Weights of a small GPT-style language model, trained from scratch on English Wikipedia.
Size: 9 layers, width 320, 5 heads of 64, MLP 768 GeGLU, vocabulary 6683, 14.7M parameters.
MLP neurons of a small language model. Each row is named by its layer, matrix (gate and up: input weights) and neuron, and shows model dimensions 48-143. Each number is 128 + 32 x the weight over its row's rms, rounded and kept within 0 to 255. Numbers have three digits each. A neuron's up and down rows have the sign that makes its largest values positive.
A block is one neuron, or neurons of one layer that tend to fire together. Before each block is what it responds to, as a language model described it from the Wikipedia text at the highest values.

Responds to: Plot-summary clause boundaries. Sentence-ending periods, commas after "Meanwhile", and "and" joining actions in TV and film episode plot summaries; weaker on mid-word suffixes like -ed, -ing, -ically.
L2.gate131:145192143090180166131102140156121130079080069130092106135139180131127118157156107130138170147149078181143078158166121110067109196118145163121119112060138130084151180111167161127095172101120082158147110117074107189157154190114110090136073119113122125190203091128100094164146154140157150128
L2.up131:107063131114173109119108109094156122105128169091125104129145160141085140186105042172053130074107107182127161098141092165145117118124140110089128120155132130124152171104123096112098085174190093101173123128126150103086123195123124155154185212137160136129099202156135144160149115137157164106
L2.gate237:136132177148168102157125133112141165071072107092146098162086143113131091240111097098118148143100175155141096076208121112174127125148129152192092119141130077130152177156176143140076154163122083137187142118123113205165181166106124115141124076129108142158120098092131058145117107126141154128
L2.up237:103183199094160107158119113118068221149099148145142145137131207135168137120101192121143121220111131210117162162146140112114089172080156106143087066132148143091101159140153096122093121131077133128144143083162102108163118151114161117092124124146122124155142125090157096127130150091235188135
L2.gate510:109169165115164123175152108159118128106124131084146145111143151113084085163138127060051203109109139196117116136139132160173137157203150201137066150162144151078237178140132144130110123094116067140122128100060122163146175157126135137129117151086054105171134102148147075129100179144098158078
L2.up510:089118133094110090173173140085151142132149104167134173151113100085141164124131093136132195103085155131130125111173183132135099186150138181074098156085168157096150115121111110094095133206092064145102099152081144126114171126077150127128128146119103127196147082068075117118154188164191182081
L2.gate579:144126106106153084119091108107155149107105166094166057087169176150108044137085113109076078095124131154151143120127153142109123150142136185169135137170102125105165168100126136139112134147103077118179081136098125175123165191131130136104112135126138175188169137105072075111200210174059099167
L2.up579:101225177105159105125157139118109168184104081103125134123136169104179060110058171092126130142121086135156129166123081132180090163150127132170113070140168151075108114089147185120092145131102157094112148144158168112116096131131135120105112100138122126090161116148097116115180141081132154168

Responds to: Anaphoric topic nouns. Generic nouns after "the" that refer back to the article's subject, such as the show, the album, the project, the company, plus sentence-initial It.
L6.gate339:119188072095144113087168144108102090124121131140087159141061055098139129134167125091125125111144114148120063152106113111116133128116128092093175140106137127134152142081161082137091084152089167113111161115169162149129142091129165161100057141104142115101185069155142124100127116207133169063
L6.up339:165154054176140173130139129185155102077162110112099100162113115096145113125138179146167095130151126117174146093091069136132122168138140144117077188136132109163140151074086140152109086120129227078058076098125122148104099125118142041142109160164144137124158126151109164114108136166018115091
L6.gate660:165136121121018112118178147116182081152160110052124140151121126131141110130089177072171134133134068134105083201168177101125128104080144130153085123098092161123189149115109141150076135128085161060146137126099177108165141113091118116163121102139129140128117165194150190094132121146129149093
L6.up660:166074089135135151150118210148057131121137163074109097088135111110141167103159139089066028138170194092113152121174153106081127137109134137127159108139142153190104138124110110123098142143156176114122137149161113120129093130159141144083115159151132143142084126125150010133124128136077124128

Responds to: Clause-opening verbs and conjunctions. Main verbs right after a sentence's subject (made, found, allowed, destroyed, shows) and clause-opening conjunctions (Although, After, when), ahead of an object or clause.
L6.gate32:165166098102085115115097122166123083130160101137119140081131121067030118147143113089112119129123073117104137155152114134133145105065120186118188087139154117082182150139109142179083185129104124159186190106096112154143113179123129107141154079049123101138155104169137156151155139098097195110
L6.up32:133084104093098109164171146189103135097071120144136132121199124067145113165139150120172215201105113129135121160129180130117111211122041123058133162071135155103142132126123131185139082160147148129114098110109167144123148126179110177157105083102108104097090105108154079098103159092113123091
L6.gate492:118169136095136095130112113070111103033105155129160184120084128126172098118123145113146117172151099143169100134121145128100109152085130175103133106112060132138111179097119207103154081115151144065172114171165138101156130130125155066175133086097121109146154170130156096117115137125075145084
L6.up492:147125145160087174124124200150103172106116200076120142140176115091100120175110118147135142150099179143124123161155107100109124101142087148163094122180121096095160130138146100180135116114130122114204167117103076116136131140080054154159173140068114060169113063153140158145175127125069168108

Responds to: Anaphoric definite head nouns. Singular common nouns after "the" that refer back to an entity already named, such as the town, the company, the hotel, the doctor, the village.
L3.gate42:130171127078181141127111104153122129103205167146129094128122114203122144108121133111112126114101102188164122127121122068084126118152115193143128147112107095151156098119157103158130084150112158151074123130169107119157136108083078036157108111153114073138129092162143166140088135144115172110
L3.up42:128138147079167144135087104098174142143182089063135100150184128145168166132125118128130132157153127143100104107088144128173113146088124141158154158098120160107127119109107126073105232126094133115159125104119106160103155145118104102135080089098147105146202061098139126170153094151079131132
L3.gate80:136155082158132120116182102105142144117145164168133130112118090134137107153116051174169163089154129163143049133126098103092143136117092122161137166138149076207141141112092145134124124100145191134080114159108137142063108116104088078154116081134127111133188174110148131076136124112116121073
L3.up80:126153147080182186126155115120137115176114091140091113097139104098106171122111138133132142108187109145151135123129095076189111159104110107121156096133181158146117139152109132171125151126129164095165079078155147083091164121159105112126107126125103104079206125143161150145165100076016124117
L3.gate178:130124101121131185114145120104148169080136167176133108171113103123170112124104173135103142083174184105070081165154111115106114154143141185121173161084141099138143117129138074187105109112139169148105104112084125153132137139118127127116103061134147158110106124188130140103090149129107162154
L3.up178:120141115138125131165127098065145097146156154115059134078134096116116106094122075104122168096128099092106141120074145101164130097149062111112061135114152151160136085095169071146075115149087117151159210151162150170193079119107073160106125124141154130122163073127100090133139096158097118114
L3.gate410:127162134077188115083122078137084154113083151142097136149103119177115195106156148108149132140137140079094109122113117115141137146123070140166116136180129110124145168136116154165107129129100089091138127143148147118132110098129116150128136128110107107125127132127157153147135074146086192166
L3.up410:178145185158161151117107136091098130132184095115060131134093116144059181098179140121164135159107128128106111103155124095127107093132134147120108071098114108132108183131134137127137172101093136097149116144160145080068130132137083074074106158132133165137126109106114112115186174164117103185
L3.gate451:191116070046142187169091155102113150082160108177142157102145133140078157105091142200148159130127118171169090122109106086068086106133036148140171178111122133170097106153160097102099089138147137095095097171144129098102084135153158133134145151132113138071129159123145115158162145128139145110
L3.up451:133075142146139118089216161079092109161131118123104144101126178148116129184098103150102145166157145141095170121155073128119123134121106179096150129106093144123147093164132130104115143131151157120103145094052108158138099079127105158120118121136087069143168109148062165071150144133129149039
L3.gate512:122123074120186115180140183165156108105083142135111102100130126127114097070114143151133137101117158123129135078157180129134107118189136164153090109103151134092159140111160118091122167129139180106153135137115154103109145138175184145124145161143078148127147096135166123134138146129124168113
L3.up512:127089111114127091147110075128109126177133073125111098107155147130152178172135146109208076173122116103064121135167112178095143165120047127166139151107198124138116134159120138191051078165163152095108101172081121112121131153097156094115124069085126131117147220093110113175135161095142158093
L3.gate725:155124107161109069202075086140143101188096082184113115141129135130162159195146173161190095112109160177123083092112114097110130105173125153159084156147148121108120143126112133099115105136065062120147093117104141115102133157121097088136119104146146066116081133142149150070096115082145164125
L3.up725:157120097105064176110125166152113092129160137245062135134127149156102176154139145154134131069154142099131137086107104152058100101091066151129104131171110105119171150121103151158143092090122139145162042170070157158092076150162093123123151160109098114114171155159166175115098135155118170065
L3.gate755:111153112075164125057170136139149144151154145066124140128092076145143124055116085109131067110116065155157100090111132028154116058164123116107164129081161048154158157185085065137090091167119151133147172112159108163111133158128147055131165104112162130120144084144164153132192102122155149144
L3.up755:102102066133152125123099182110131104132109159114129184162168128146136127115144082122121148124173170110104107122101158116119146129179071176126084149113110106181106091074132087130108091140129186183089121153068097162137089144139156062092176173079174104168187180169152098172108111137153089139

Responds to: Violence and casualty words. Words and word endings about killing, wounding and harm in war or crime narratives, such as killed, shot, wounded, enemy, damaged; weaker on pronouns in plot summaries.
L3.gate313:115154119107142162119120110154172096134116103112080106093181065118098113133054129098127175197115161098091149130168151106179148145154146158097097176125142119086167187162118119152172130069129105140131118053112167172157136119110078123134074103145107163159189151125121062169186145182146138113
L3.up313:167117121082131113091158074130204125170121116105125119051109100103129117063128074140113093218084177129075127191110163142179134176138161176122149141078155106134151155192159119132097156105114113142091085150067169151095154160117158124110110123108131136146145077132155133145141139107128116142
L3.gate389:119096137174134119117133097160131193104106168114065204093098109173147047125163128117124126172167131097156118175125160099120119176128162118133191123171137138128138145141148176138137063124157116127116128116059118139129147149163129166096108094115099090167164129136153124157138145088122129111
L3.up389:115156102155144165104174116137145126114157138082083125099145080120121082142110138148081122182097121110124108132115205140108087179152083141062152143092142106162104151067168184156088151132136127125077135123191092211105142125133124134197034110146121089160167116100136096158126144119081155083
L3.gate399:137066144151125126126135095159159050149129134123105092101100118155133036165116112102149168178100177080154110155090117109114112157144152148157115133171165130128162150144101105131119131128067069121172082112120135163126142119108118089144123093173103130142110134081128105095155154148137155112
L3.up399:123148116131125171200117158125188163144169110102112118081095125092104134188123103128195128187091156169131149166128153143098121103104170101135062077103084155111154180120136120145131154100109159085141115084164124159082130175124145175131130128077166142136100138067109108116164134107162154126
L3.gate487:206133135175139086134082123099104042199140117153167129131145121102115070107173126127184129140141193118133121163193143108182123119116200141178178129100137175203140055102115140166135150121116118086135154117144145091130123145150105075138121101169076122129080110120159141153133163100125127106
L3.up487:113151057156161092130140120117081095157185087101161166101146072097100150151105135131173158126080094125145126097170084147096129074107121154137102087075148141133110139101122169119150140129219154123078195099096178126181115112158116104124161147097120136152147105110124153105155093076083101139
L3.gate510:137253139110085156132080115135111180117134136184047128094154089068139077098137102109116132123177125155134096156109177140127115129164158179164140086112124109152114151152137136169194128144094123166106099100147149175086109117119074115187061130108121118148082127102191139114169122085105119093
L3.up510:125170126106098164205161076150120203064176151139048108087106089111123072123132144143111131103185119146145140173117152136147089093160146100119142159107136176100081123132122131144166112109123082117176203140128176088094127085120115195106184116113109155135165160109165115144112151114138170141
L3.gate599:166131097083129097153163135142173194118096115096133105070141126129128135075119133127143104120046117210128098127126102166090100127119047112168099104153136118063193176095102170086143121141109117129145130096167113093100155181165152152145089126100091177101087108139171069062178188092145151132
L3.up599:126119165133090102107110059127133150205121133134045130119109144141175069068084174109072077226139139176144132171141132101214121160156150128099106083108132072073141159138086173130154132162109106087165074102103124143141130175150155125112134146079081081172109097181150177167116158105118137162
L3.gate613:159087131152160108133141115168087122123137063100147086193136070184126141169106121129139181121082085144140175123135093112059127124133086153177156135131110120122186157143134140154157104149103135104090156158068129170140139163151079097103094129120110117127103109129171073109134153146067112157
L3.up613:123173128132089061137167127119198133147117128147083111118141038124099076130131174130169175113088132121108168119098184129139112095128094158171114107085113118076129167109163080158150096148100061115125149100146137078126194128138172123072037079101123135126147137101167111095137130091129156102
L3.gate638:151211112111108131156162114101148182158134113163103144115124079109102127132094100068160148152111134088158098150100123137179161120137090107138123128083127136135172182143129091122085146089097148084164137135111178097109125149174101132117154122174124093118140086089113095028197123099136097129
L3.up638:116164180167142032147148139170115087178152172156142103167111073126126147170147066079151159086153139118152190116153090127116120095098150091089112091091131128158116142089124104166124125139088108107094124101178126095180081116194119119045097092040123110161115105160198110165114091087083127148